Part of a small language model's weights: 6966 steps.
MLP neurons of a small language model. Each row is named by its layer, matrix (gate and up: input weights) and neuron, and shows model dimensions 96-223. Each number is 128 + 32 x the weight over its row's rms, rounded and kept within 0 to 255. A neuron's up and down rows have the sign that makes its largest values positive.
Before each neuron's rows, "fires after" lists the tokens most often just before its 100 highest values on Wikipedia text that the model never trained on.

fires after: " T", " t", " |", " cann", " cl", " re"
L2.gate258 [109  85 140 130 146 123 114 180 163  77 172 140  95 165 119  58 157 166 177 124 104  85  72 164 121 137 124 146  61 150  73 128 141  88 123 138 132 124  96 141 116 190 129 163  81 181 105  99 175 190 176 122  97 163  40 150  83  82 154 126 114  96 167 122 120 106 188  87 206 149  75 115 124 137 115 134 176 123 105 134 145 179  64 138 120 150  94  97 140 139 117  66 141 159 118  97 116 139 155 100 122 159 117 195 143  92 149 115  73 146 162 111 194 117 114 118 129  80 138 125 111 129 120 129 115  89  93 154]
L2.up258 [ 74 140  96 160 164 134  96 114 110  89 103 129 149 186 160  96 137 113 137 159 163 108 115  95  53 126  76 157  98 130 152 132 149 112 163 122 158  96  83  98 146 109 103 118  69 186 141 150 196 198 148 105 182 201 168 159 155 166 118  82  95 129 129 123 122 121 153 114  83 126 163 181 150 127  83 113 151 119 121 184 188 145 165 154 109 154 130  53 156 135 117 125 160 190 103 138  77 111  45 196 162  66 122 164  83 155 110 122  79 119 146  75 133 194 154 153 138 118  71 128  93 145 115 129 115 143  41 173]

fires after: " G", " g", " B", "G", " K", "B"
L2.gate126 [ 26  80 120 177 123 125 106 142 121 113 125  95  93 157 145 141  97 115 102  95 136 140 134 134 117  63 138 135 140 121 192 104 131 212 125 154 104 169 115 138 158 146 127 113 176 148 113 168 117 155 110 135  92 113 117 110 123 178 125 140 129 145 129 148 128 109 162 115 192 114 109 100 166 131 113 130 101 113  87 180 150  97  54 133 127 170 103  90 163 163 165 124 121 142  94 124 136 135 104 152 121 137 170 155 105  85 128 174  90 148  78 108 108 105 180  88 148 145 111 150 104  91  79 140 140 179 114 179]
L2.up126 [142  97  92 113 161 109 118 147 116 147 161 104 124 126 133 134 134 110  72 166 141 145 135 112 103  79 142 147 171 179 102  22 149 103 202 121 116 135 117 155 118 165 152 155 158  70 149 139 139 135 117  85 116  70 170 116 179 145 135 117 122  66 109 135 102 138 128 191 166 146 120 168 139 130 109 136 105 155 111 115  96 109 132 115  96 121 105 137 122 144 142 109 198 147 103 140 145 126 124 122 105 145 159  87 167  51 117 145 134 162 129 102 109 114 119 122 138 190  61 107 112 108  88  90 110 104 101 145]

fires after: " L", " G", "L", " l", " a", " Gr"
L2.gate119 [129 117 102 144 119 110  69 105 165 125 112 167 107 125 136 132 144 148 158 127 141 105 106 122 125 139  84 170 142  41 117 129 139 140 157  70 157 131 112 152 177 120 139 227 152 131  80 178  98 195 152 155 160  90  89 156 140 141 111 141  97 143 141 176 106 140  79 169 188 121 145 116 125 107 140 106 166 148 125 100 122 139  99 127  96 110 138 103 133 114 167 100 133 142  93 178  93 151  88 192  94 127 114 123 112  95 137 134  83 130  47  78 124 101  85 159  90 145 156  60 153 122 146 124 150 144 145  76]
L2.up119 [ 99  85 108 131 149 111 116 113 137 191 128 143 145 115 145 127  84 152 168 202 146 155 139 157 130 153 145  92  79  67 120  86 152 148 131  92 117 135 147  95 148 113 178 158  87 106 108 115 173 149 124 113 113 116 123 134 100 103 110 165 107 127 132 175 152 146 135  77 200  66 140 108  92 138 119 123 132 141 109 138 119  80 130 205  87 105 109 125 155 152 112 181 179  76 120 120 100 109  96 153  34 105 158 117 143 139 136 179 110 124 107 121 145 170 100 120 131  97 104 134 153 142  49  79 145 202 132  85]

fires after: " T", " |", " t", "S", "Ch", " chart"
L2.gate185 [131 150 111  73 162 128 145  62 156 152  81 129 135 114  98 122  82  94  98 159 136 111  89 161 131 183 106 178  94  84 111 139 135 187  91 118 140  76 110 127 142 157 155 159  84 127 154 130 126  92 119 162 109 130 102 159 123 118 175 105 151 149 197  98 127  68 205  94  88 120 130 111 134  99 153 150 117 122 131  76 104 139 148 107 158 153 136 114 171 101 105 105 153  99  99  99  96  84 127 122 129  68 133 165 145  94  93 156 130 131 216 101 125 144  99 118 167 122 122  54 116 126  96 124 116 104 180  67]
L2.up185 [108  65 163 136 143 137 150 150 159 112 137 120  92 166 107 129  97 172 113 133 146  66 166 140 114  96 144 152  61 179 156 161 137 175 102 157 171 101 137 138 154 148 143 125 141 139  79 105 123 148 172 154 198 174  88 176  92 113 130 139 167  98 154 153 103 196 162  95  89 148  99 154 165  95 117 109 152 137 166 131 142 106 177 107 142  99 137 137 148  87 128  68 161 159 172 144  47 152 158 124 193 184  51 121  97  94 163 123 169 100 178 130 196 140 172 122 184 168 149  61 134 118 135  80 101 122 109 113]

fires after: " b", " B", " a", " t", " the"
L2.gate534 [ 31 109 193 129 124 107  95 173 109 144 161 107 105  74 100 126 121 150 162 157 158 165 145 100 150  96  77 103 133  81 165 122 133 195 166 136 116  70 112 112  71 172 175 120 123 143 117 103 160 135  81 156  90  76  81  96 186  95  92 136 108 125 117 107 116 157 127  87 116 115  91  39 195 108 157 121 156 108  56 105 155 123  95 141 102 108 125 186 114  57 106  85 138 173 104 107 115 114 153 137 113 137  67 113 108 113 163 137 118 123 111  64  92 109  78  76 146 105 125  73 144 148 153 119  88 132 120 106]
L2.up534 [ 57 175 135 124 123 159 124 107 110 121 108 103 123  55  95 164  66 148 191 145 152 147  97 123 157 120  91 127 121 126 134  80 112  70 195 163 155 108 121 105  77 153 115 145 107 133 133  75 168 135 148 141 103 185 119 120 152  55 151 111 140 110 106 131  87 127  87 121 146  74 105 160 134 111 117 165 122  93 104 121 149 187 172  85  71 122 143 139  75 111 128  89 117  79 138  82 157 145 105 110 109 104  55 103 131 140 105 128 153 145  81 111  79 132  93  71 109 129 117 112 117 116 190 172 101 118 173 167]

fires after: " L", " C", "L", "R", " n", "C"
L2.gate436 [ 97 104 178 132 101 140 140 161 120 146 151 125 152 174 136 139 140  91 140 102  86 172 122 100 160 181 133 152 134 178 139 133 121 151 198  81 167 128  87  96 108 176 128 135  93 125 156 161 115 162 111 138  94 124 107 155 117 166 109 164  70 122 127 109  98 138 189 173 104 140 147 126 110 166 145 159 132 126 142 139 147 119  87 126 170 106 112  93 109 147 135 153 148  95 124 171 166 151 133 146 161 166 143  78 148 120 184 109 122 127 113 146 186 149 102 107 150 165 100 160 170 181 132  69 116 174 139 178]
L2.up436 [175  68 102  88 128 182 142 110 156 140  93 147 139 127 145  48 160  99 142  94 114 141 119  68 148  81  91  98 130 146 172 156 155 134 106  86 123 119 178 114 195 111 148  89 148 152  90 154 114 133 138 104  88 159 157 148 151 148 125 143 135  82 116  93 162 100 154  89 115 102 131 122 158 112 121 160 141  99 100 203 136 141 123  75 166 105  83 153 135 148 166 143 152 143 160 168 138 157 120  76 135  65 157 163 138 113 221  99  85 119 158  42 170 110 133 178 104 150 107 166 125 151  82  94 104 128 166 107]

fires after: " L", "L", " l", "et"
L2.gate74 [ 90 150  70  73 154 169  50 128  82 173  68 199  73 132 122 158 159 139 143 134 157 104 147 166 135 132 154 125 140 117 136 172 139 157 191  63 175 161 143 117 202  93 174  84  82  95 135 143  98 189 191 102 133 137 170 157  92 141 102 120 109 103  97 153 148 133 104  83 136  70 105 118  99 120 107 111 121  72 134 121  89 146 116 161  91 105  66 131 121 103 126 124 167 111 164 194 192 144 135 143  99 126 141 156 114  79 141 163 167 111  72  85 135 157 168 133 133 161 122 135 147 113 104  98 138 114 138 120]
L2.up74 [120 126  97  89 117 132 130  75 131 122  77 149 147 160 127 117 117 125 139 164 147 167 107  93 127 153 129 115  46 126 110  84  52 152 159  63 159 191 129 140 159 139 116 141 106  94  93 101 144 173 132  95 130 179 130 106 158 199 119 123 119 124 160  36 130 145 202 124 131 164 112  99 161 126 148 133 183  60 144 136 102 122 116 115 153 153  90 159 203 180 207 153 153 123 139 135 123 168 154 100 144 109 119  65 125  91  82 137 153 144 202 184 164 128 144 130 158  81 131 125 130 115 117 122 139 136 149 123]

fires after: "\n"
L5.gate253 [168 134 145 108 163 159 174 128 125  77  93 130 138 120 122 146 169 115  84 148 119 158  94  97  70 123 133 121 155 107 166 170  91 131 182 154 114 176 128 118 175 100  99 120 111 112 149 164 158 140 170 161 161 192 117 148 149 169 176 103 130 110 132 102 134 154 154  93 192 133 165 101 105 166 147 121 111 104 156 197 119 161  80 167 149 180 161 115 166  77  98 131 131 123 145 137 118 194 121 104 146  61 159 120  97 104 168 168 153 153 156 162 156 117 176 113  72 149 102 106  64 129 117 121 142 101 156 187]
L5.up253 [135 109 148 190 117 122 133  90 124 124 109  71 145 122 178 154 179 146 172 122 162 126 115 105 141 138 146 121 151 105 163 201  95 140 169 138 146 135 157  88 131  96  54 132 117  85 133 124 148 149 161  89  73  97  38 144 120 157 124 163 144 134 183 122  95 158 180 122 138  66 164 114 130 141 142  75  89 112 104 172  76  86 125 137 133 140 100  86 118  85 115  93 115 169 127 116 138 105  94 135 137 199 172 114 116 158 161 110 118 103 149  99 134  47 153  96 120 142 188 107  53  85 103 131 144 166 151 157]

fires after: "\n", " E", " A", "O", " to", " th"
L5.gate664 [127 104 115  90  73 122 122  95  92 108 104  96  53 156 143 173 130 121 120 104 106 191  93 129 108 107 118 122 112 211 112 125 187 112 103 134 114 111 211 117 139 134 182  57  99  95 193 149 144 116 124 129 142 129 164  73 130 142  65  94 100 108  94  77 203 144 114 170 193 107 140 102 127 132 175  71 120  95 130 111 143 145 120 114 123 123 129 155  58 135 199 107 104 101 111 131  69 122 140 143 157 135 106 163 133 131 139 147 111 135 117 165  82 131 111 148  98 110 126  95 172 156 100 195 184 137  80 150]
L5.up664 [ 61 135  79 108 119 119 148  53 171 132  89 193  88 116 138 147 132 139 154 107  98 117  91 111  59 181 191 153 121 126 115 103 139 148 159 133 115 142 136 117 138 116  62  89 182 102 172 152  86 155 153 128 112 186 134 189 149 145 118 131 108 165  66 109 115 126 104 183 125 136 149 109 130 149 145 104  79 127 129 171 121  89 202 158 169 168 134 106 126 124 127  80 159 116  99 105  99 122 124  94 131 112 144 118 152 129 111 156  92  93  91 120  68 187 114 194 113 115 132 111 161 117 103 193 116  97 157 135]

fires after: " L", ",", " l", " Sh", " sh"
L2.gate45 [132 130 154 127 113 133  69 158 133 109 121 130 146 103 161 139 109 123 152 136  91 145 113 154 142 163  87 152 127 134 123 138 146 168 128  87 206 163  93  92 104 135  96 196 113 135 141 137 157 150 188  46 152 111 140 191 133  63  93 183 129  89 159 100 116 106 119 147 135  81 119 123  97 155 139 127 177 124 171 127 129 161 110 114  87 133  11  92 143 163 135  88 165 129 156 133 164 190 122 173 111  99 113  78 122  95 137 146 117 110 132  60 117 115 145  76 109 173  97 200  97  80  86 151  99 109 131 150]
L2.up45 [136 130 156 147 154 157 151  71 121 184 114 206 137 200 165 134  94 156  91  94 122 163 119  99  83 136 106 141  77  96 108 150 127  95 111 153 154 137  97 139 175 118 157 119 140  42 199 122  68 154 101 114  92  84  79 114 156 115 156 108 174 153 197 159 170 130 162 121 120  86 154 150 157 164 109 110 124 109 109  86 127 188 141 165  96  78 143 129 149 171  86 129 140 104 124 133 101 165  99 150 120 137 181  73 144 108 163  48 115 111 126 119 148 192 126 133 134 126 160 129  82 185 143 103 137 142 101 198]

fires after: "\n", "==", " =="
L5.gate110 [110 159  73 107 113 135 128  91 126  80 167 137 104 135 104 176  71 131 124  90 117 129 120 177 132 137  89 118 158 109 153 126  85 129  85 111  64 208 114 146 146 116 161 123  40 111 157 132 109 112 112 131  96 131  70  87 139 115 140 112 132 131 117 135 148 124  50 121 175 104 116  67 140 131  90 128 157  67 151 131 125 139 117 198  86 164 169  91 126 135  73 119 156 145 162 128 131 162 114 115  39 111 113 101 107 156 130 124 116 115 145 136  92 126 120 150  68 204 148 142 138 171 169 121  90 113 163 115]
L5.up110 [ 92 123 158 105 129 102 148  91 167 112 175 113  80 111 101 137 122  93 149 110 184 156 150 162 163  99 123  79 138 176 107 145 122 113 185 161  84 191 130 102 101 141 111 189 133 127 193 150  72 176 130 130 131 169  73 138 130 182 107 152 129 132 161 120 118  86 120  98 210 130 141 118 144 128 140  48 109 153 140 138 120 130 143 125  86 131 120  65 143 109 117  67 120 179 196 132 120  78 154 143  94  86 119 159 153 134 137 139 119  53 115 123 129 104  96 127 166 162 134 147 129 167 191  94 136 117 137  98]

fires after: "\n", " L"
L4.gate367 [132 186  78 107  98 123  90 112  99 163 104  99 147 126 127 117 148 112 135 160 120 144 101 123 136 118 122 135 107 181 121 141 111 151 164 176 185 130 194 133 165 143 207 100  78 140 129 138 113 158 134 105 109 160 148 147 134 140 148  98 131  90 114 131 159 127 113 171 110 127 131  87 159 118 109  96  87 177 139 138 101 116 160 124 114 130 123 136  90 134 174 144 134 138 153  59  86 154 148 152  81 132  88 145 145  86 133 126 100 130 148 107  97 114  83 165 113 148 118  87 106  96 128 161 116 131 121 143]
L4.up367 [127 150  58 155 132 155  65 134 181 155 139 138 103 129 124 139 146 112 139 147 109 139  73 152 130 164 119 118 141 178 138  93 109  65 132 183 138  73 133 133 161  77  73 114 104 145 116 150 137 135 131 156 133 168 107  87 119 136 133 166 242 111 100 169 165 132  83 168 164 136 155 115 159 129 173 135 144  95 174  96 115  83 124 117  78 127  92 118 154 139  56 105 188 160 163  86  85 115 155 132 110  93 113 157 103 123 190 117 116  68  94 139 102  72 121 116  74 159 144 127  45  89  96 142 121 154  90  75]

fires after: " B", "B", " ", " votes", " the"
L4.gate291 [184 126 147 120 132  82  88 155 123 127 137  82 109 175 161  96 159 159 115  83 159  83 116 130  99 100 121  90 137 153 137 130 133 139 136  65 163 204  96 126 117 162 125 128 121 152 144  49 148 112 111 163 101 105 113  91  64  93 120 138  95  96 167 141  90  79 124  99 190  77  81 156 151 161 120 139 178 128  58 123  76  66  80 117 135 174  72 149 137 174 141 147 102 108 139 144 158 171 183 142 147 144 212 157 164 135 196  92  71  97 136  84  94 152 100  95 141 123 177 130 109  76 137  13 120 102 141 118]
L4.up291 [140 197 187 115 107 118 239 163 103 120 145 124 134 116 122 118 136 182 158 115 104 125 162 123 118 150 219 104 132 219 164 165 186 119 148  65 181 175 113  91 111 102 136  99  99 122 149 201 151 169 119 127 171 108 151  93 104 117 137 158 102 176 102 138 107 117 102 131 124 118 101 147 105  82 131 171 186 189 129 145 138 104 103 120 107  58 158 116 136 184 167  65 207 117  54 167 118 115  83 148 117 112 128 143 133 135 153 126 131 152 100 118  87 143 142  98 157 163 140 136 146 117 129  83 138 146 118  91]

fires after: " b", " g", " st", " G", " B"
L2.gate356 [174 148 174 106 135 189 149 145 105 134 177 132 140  81 135 132 131  86 133 190 136 113 157 123 127 120 103  80 106 159 101  84 129 135 151 156  64 178 126 128 169 108 122 137 143 103 141  86 133 108  99 121 123 127 112 107 150 147 128 130 116 105 111 127 181  62 137 127 163 201 147 125 148 146 134 175 123 103 147 101  90 185 132 151 119 118 134 108  96  18 138 161  98  88  62  87 148  56 141 116 117 131 104 119 115 156 144 140 124 143 120 102  69 119 128 104 122 105  91 121  79  85 125 125 121 170 124 129]
L2.up356 [ 89  86 156 107 129 194 113 101 124 137 151 147 137 163 166 173 169  93 131 131 136 131 119 161 122 146 137  17 121  75 174 121 166 121 170  99 157  86 110 147 120 175 176 115 171 137 105 180 161 138 171 141 104 183 114 112 144 164 108 162 125 143 113 131  79 117  87 126  85  79  98 188 158 226 134 205 125 151 123 149 107 149 103 167 177 138 132  98 120 168 127 177 140  94 118 140 162 143  94 138 117  94  82 144 140 125  97 105 120  95 120  85 155  91 160  68 184 176 121  84 102 136 152  61 130 156 138 162]

fires after: " A", " h", " a", " Ha", "a"
L4.gate320 [ 92 129 152 166 133 156 131 116 157  92  51 153 145 104  66  86 133 144 142 104 121 152 123 180  73 164  96 121 107 163 147 123 129 128 120 153 127  39  78 149  74 156 111 188 147  62 130 159 109 132  91  86 137 119 129 165 172 115 137 133 122 193 106 144 175  84  83 109 133 183 131 144  87 132 131 144 155 131 144 156 120  94 124 125 123 145 167 139 109 129 130 155 139  87  59 120 108 134  97 118 140 156  92 116 116 184 115  95 104 147 136 177 174 109 112 152 104 143 166 103  63 127  90 152 154 136 118 105]
L4.up320 [ 88 102 178 128  78 114 175 143 162 171 105 139 123 146 126 122 164 112 166  84 134  98  79 147  93 179  90 161 148 110  83 195 170 186 142 135 106  99  71 125 126 148 116  97 127 162 118 133 146 108  93  75 190 165 130 170 144 182 163 121 141 119 122 130 106  78 143 171 159 166 122 196  77 107  74 194 120 162 164 108  88 121 156 185 166 114 176  79  73 128 111 115 134 137 140 131 127 116 125 133  82 139 154  85  77  93 161 153 123 172  87  90 138 114 124  99  95 161  85 124 121 142 155  91 165 152 164 108]

fires after: " O", " U", "E", "O", " E"
L2.gate354 [ 48 139 128  98  74 113 125 147 101 131  85 103 124  80 103 153 179 155 112 140 132 108 121 196 118 151  82 138 102 133  94 176 205 112 103 127  67  94 138 151 138 111 110  47 140 120 166 174 119 107 120 141  66 157 152 175 111 117 153  83 144 160 129 200 104 108  90 144 138 105  91  93 160 130 133 134 127  94 126  91 168 134 120 182 121  90 117 161 124 142 134 127 151 125  98  76  81 128 149 178 141 125 117 171 136 118  67 105 155 143 157 121 119 100 102 183  92 143 100 113 139 173 106 170 125 148  96 175]
L2.up354 [121 122 111 116 110 113 116 128  97 144 134 155 117 105 117 192 104 101  94 105 146 150 144 172 147 142 129 109  82 149 132 137 101 100 138 115 111  91 120 119 174  76 167  67 110 171 105 179  29 116 127  88 148  91 112 136 118  92 164 160 147 119  93 172 174 123 200 159 183 137 172 106  89 125 138 167 122 134 148 145 131 116 117 151 162 107 185 163 121 190 162 109 150 131 187 150 130 134 149 125 104 171 102 113  90 157 105  94 111 172 139 132 135 152 107 115  77 103 132 147 145  94 162 116 146 158  71 192]

fires after: " G", " L", " R", " Gl", "L", "or"
L2.gate12 [136 111  98 114 119 134  83 135 130 153 130 180 179 130 154 137 131 129 130 119  95 128 116  94 139 145  89 153 118  92 113 141 123 156 153 125 144 140 170 143 134  75  92  81  98 154 109 113 122 174 147 123  89 123 167 160  79 105 117 200 156  77  82 187 188 118 164 123 152 144 169 145  97  65 124 104 201 107 155 138 172 160 111 160 138 136 117 129 133 136 166  93 104  94 122 133  97 164 150  82 103 139 131 119  96 154 200 107 161  57  79 145 126  53 145 170 120 127  63  96 104 116 117  63 152 128 189 143]
L2.up12 [156 101 144  62 153  83 184 161 166 155 134 143 189 148  70 104 107 111  67 146 115 151 104 126 165 164 139 108 123 151 111  95 138 159 143 122  96 166  79 140 165 121  93 131 155 137 107 166 116 121  86 156 133 114  92  91 128 104 167 145  98 154 117 144 107  70 122 125 204  91 142 217 130 154 127 143 163 124  93 134 108 145 105 113  90  76 113  99  78 151 152 113 123 122 119 116 153 132 123 180 138 118  87 168 130 162 160 184 138 128 113 135 135 106 157 163 169  96 124 134 123  90 111 118 171  78 162 129]

fires after: " t", " T", " Miss", "m", "T", "t"
L4.gate656 [103  85  95  33 113 188  82 135  61 104 113 124 108 100 146 112 147 130  52 121 138 111 119 125 138 123 166 168 165 127 127 111 130  86  70 147 181 177 119 133  91  99 110 103 117 115  93 152 155 140 156  81 138 120 126 153 138 180 103 121 110 150 151 160 116 107  78  96  90 157 109 145 109  58 148 164  89 122 150  93  97 109  92 160  98 111 144 146 134 138 139 153 118 182 112 140  76  88 206 107  96  61  86 120 129 105 169 163 144 144 138  93 131  52 113 145 126  92 107 151 111  84 145 133 109 133 147 138]
L4.up656 [ 79 118 108 108 158 135 205 148 125 125  91 123 177 152 163 142 129 154 165 131 112  64 195  95 125 120  73 100 107 130 100 144 123 126 151 196 175  66  41 116 117 115 108 172 159  75 105  98 139  72 170 127 128  98 139  81 129 221 105  99 123 154 142 137 134  73 190  91 122  81 140 132 128 119 127 107 157 105 172 178 104 199 147 145  85 154 143  71 179 129 122  85 147 145 172 124 126 131 120 175 105 116 100  94 115 145 121 126  97 135 175  95 113 154 136 153 161 173  90  94 175 111 112  98 115 137  97 101]

fires after: " B", "B", " A", " b", " make", "ack"
L2.gate675 [108 109 111  84 172 118 117 130 104 125 185 149 116  89 100 113 124 123 147 101  74 170 173 150 106 114 159 119 167 110 106 100 146 154 140 134 207  87 142 150 128 165 133 195 114 107 104 135 177  79 166  92 135 171 117 128 114 149  91 142 121 152 128 122 199 135 103 118 134 162 104 179 172 124 201 107 191  96 142  99 138 164  64 132  68 145 189 136  87  91 141 146  84 185 142 132 133  80  93 141 111 171 128 104  79 195 140 118 165 135 142 113  92 120 127  71 121  58 108 149  98 128 112 112 144  77  93 124]
L2.up675 [134 131 142 149 157 162 112 149 179 117 144 132 123 168  42 186  86 129 160 128 113 118  65  90 170 122 160 136 157 107 126 107 162 148 175  54 111  98 148 117  79 145 161  67 154 143 117 123 110  85 161  50 107 135  54 110 130  80  78 164  65  91 133 113 141 117  96 102 148  95  97 128 146 137 184 125 160 100  96 141 130 171  75 152 140 117 110  49  85 111 136 159 187 136  98  79  93  86 127 115  76 143 111 107 132 119 154 151 140 176 137 125 148 138 110 138 158 112 166 152  89 115 117 112 156 146  63 138]

fires after: " M", "m", " m", " F", " Mr", " ab"
L4.gate686 [110 126 194 134  73 147  70 131 166 100 134 167 123  97 161 107 127 158 147 131 135 103  77 149 121  92 162 113 182 108 106 171 107 167 146 142 141 174 130 104 118 117 133 137 149 152 194 122  74  25  83 106 120 169 146  84 137 118 167 140  92  91 112 185 126 119 133 130 103 122 139 128 108  60 127 126 124 134 103 139 111 139 122 150 171 154 204 129 156 202 172 171 123 105 110  91 127 126 114 141 118 139 111  87 152 155 115 163 157 189 181  91 107 170 108 159 146 178 151 122 149 139 152 145 173  44 130  59]
L4.up686 [174 142  74 149 126 171 147 170 174 158 111 129 164  85 175 103 166 115 169 144 123 135 139 130 135 119 181 183 164 136 115 167 100 153 190 153 157 107 115 145 139 100  87 145 116 135  91 140 156  91 147 120 121 144  92 135 111 161 122 120 161 175 218  92 117 114  78  89 179 167 100 109  76 104 152 141 103 195 140 119  89 111 176 117  81 172  88 164 136 127 104 154 108 105 116  84 163 145  90 132 147 131 121 156 136  77 154 161  60 147 120 170 137 161 118  91 154 111 128  98 121 111 134 137 165 128 159 148]

fires after: " s", " S", " f", "str", " th", "ing"
L2.gate323 [ 98 161 166 136 111 224 115 156  99 159 118 114  86 164 145 153 138 124 103 158 129  96 183  99 111 142  94  89  98 126  94 178 142 144 168 135 131  99 168 166 113 162  79 159 170 148 143 115 151 141 142 143 150 142 163 128  96 131 155  98  60 161  83 146  89  56 153 191 126 120 140  96 141 102 119 133 135 119  68 121 133 104  92 101 106 167 228 136 112 155 182 113 129 164 129 150 131 111 125  57  76  92 147 133  73  95 174 140  92 151 158 111 150 150  72 140 157 122  93 132  86  85 145 140 150 160 145 146]
L2.up323 [128 112 142 159 135 128 139 162 125 155 192  40 124  87 177 118 107 122 127 117 172  38 159 112  93 139 138 141 145 121  94  94 119 159 110 169 148  39 131 160 100 145 125  90 113 134 127 112 200 172 139 147 140 144 222  93 164 165 112  69 145 145 132 130 145 164 127 142 143 140 107 104 154 129 180  66 119 153  92 186 106  57 117 164 130 141 187  67 128 125 126 103 129 183 112 110  99 141 101 145 132 157 155 133 150 101 125 136 245 157 147 170  72 153 140  87 166 129 159 160 110 100 134 122  84 173 136 121]

fires after: "\n", " s", " D", " r", " p", " th"
L4.gate129 [158 121 104  75 146 158  90  88 117 121 123 128 134 110 137 138 183 124 160 209 155 132  86 100 107 132  69  98 118 104 127 179 108 137 114 134 135  98 164 153 121  85 114 136 140 127 195 118 106 167 112 157 116 108 153 160 127 165  68 124  92 115 128 139 107 103 152 154 141 169 143 108 115 192 172 128 138  73 176 136 145  83  98  87 108 147 142 134 226 116 127 118  99 129  99 162 113  31 185  82  79  98  79  75 131 121  69 145 143 127 163 152 157  74  74 103 112 129 138 136 142  91 127 149 151 108 113 142]
L4.up129 [154 126 143 137 163 152 108 170 176 142 117 164 111 102 197 115 101 101 133  87 116 136 135 159 112 156 120 168  94 132 154 158 152 161 152 135  74 164  91  66 103 117 123  77 112 185 114 154 109 165  87 158 165 157 129 102 103 111 134  76 133 133  71 165 101 206  90 135 107 188 125 134 126 147 135  88  93 141 119  46 143 128  93 138 204  81 120  61  95 144 181 138 186 107 158 116 110 146 118 143  98 133 133 102 167 119 113 124 143  87  95 151 116 119 129 108 104 146 154 143 113 122 108 155 134 162 152 111]

fires after: " M", " K", " d", " m", " D"
L2.gate646 [185 141  94 123  80 108 153  93 138  87 156 119 114 149 133 135 109 129 183 121  64 136 108 145 109 172 163 221 133 129  97 120  96 128 153 133 118 207 135  92  90  88 120  94 143 142 158 132 112 135  49 125 110 165  97 132 123 158 127 125 107 145 112 200 149 123 118 124  92 123 121 137 138  88  84 161  74 163 155 106 103  92 175 143 156 169 134 160 151 114 125 134  97 114 180  67 116 156  55 138 109 141 173 155 171 100 162 107 195 172 138 162 118 145 126 103 106 123 155 132  84 120 170 179 164 142 119 143]
L2.up646 [107 222 132 162 102 148 138 142 134 163 160  94 142  80 155  95 121 154 184  89 125 145 110 103 177 157 168  76 163 161 145  88 168 111 152 151 113 182 124  73 100 134  94 149 154 151 145 115  55  76 102 131 105 159 126 187 128 160 112 115 104  84 137 130 101 141 110 148 185 139 145 113 164  99  92 133 136 109 133 150 153 160 136 159 128 107 133  94  76 139 132 130 108 183 159 136  87 180 113 161 110 126 114  76 119 135 143 129 128  67  77  88 107 101  81 168 146  88 157 153 146  86 135  62 132  95 158 161]

fires after: " H", " h", " o", " G", " L", "H"
L2.gate683 [117  71 129  80 134 101  65 125 133 145 144 181 112 176 148  82 107  57  96 107 162  79 133 143 143 155 162 122 153  96 166 133 158 104 206 116 114 104 152 129  84  87 108 171  94  93 147 153  61 147 110 104 122 146 101 166 131  94 107 104 123 116 101 154 151 182 110 125 141 117 127 101 114 164 101 132 156 112 152 148 113 114 145 106  83  95 108 108 108 100  91 153 162 126 115 131 202 130 147 132  91 172 128 156 131 107 146  86  67  44 129 122 107 145 180 118 107 125  90 147 118 127 111  73 119 201  97 159]
L2.up683 [164  75 114 115 131 143 110  76  75 178 146 149 138 166 141 123 162 118  94 121 138 192 132 158 127 169 143 169 146 115 201 102 130  96 142 140  88 155 107 153 131  61  87 145  84  64 161 140 120 121 168  99  62 101 119 162 106 159 162 135 100 198 156 129 151 170 125  92 140 113  60 134 187 105 137 172 130 106  72 150  83 163  71 120 104 126 115 121  97  81 148 138 103  99 118 118  97 105 125 142 104 108 138 110 135 159  59 126 161 109 129  94 107 159 163 209 120 136 180 136 138 102 169 122 161 135  96 138]

fires after: " P", " L", " p", " b", " sq", " B"
L2.gate478 [132 161 134  84 158 105 113 167 114 127 114 157  90 153 124 100 114 100 171 125  94 105  88 115 162 120 151 107 138 155 110 134  90 166 111 133 138 162 126 138 152 121 144 113 119 174  82 127 131 163 116 153 194 132 112 137 146 121  74 117  72  57 121  69 119 111 119 179 112  85 126 177 104  63 120  73 144 128  86 166 166 132  95 176 115 131 115 110 221 183 145 113 146  88 139 137 163 100 108 125  74 121 132 128 159 108 176 182 121 167 125 105 135 140 188 108 137 154 102 132 115 122  95  53 150  79  84 149]
L2.up478 [120 145 144 112 126 137 116 101 153  95 104  91 139 103 129 174 149 104 141 118  87 131  70 150 144 177 156  81 118 140 190 131 175  76 187  63 146 128 132 124 140 117 115  86 102 137  87 206 114  81 120  86 123 120  97  86 141  60  97  99 173 146 137 154 123 177 126 156 181 144 106 164  99 151  99 180  75  89  63 157 102 206 129 137 139 139 160  93 137  89 136 115 124 143 151  65 161 170 149 154  86 155 118 158  40 118 106 157  74 170 105 119 136 141 110 114  95 145 183 157 126 103 127  91 160 134 119 101]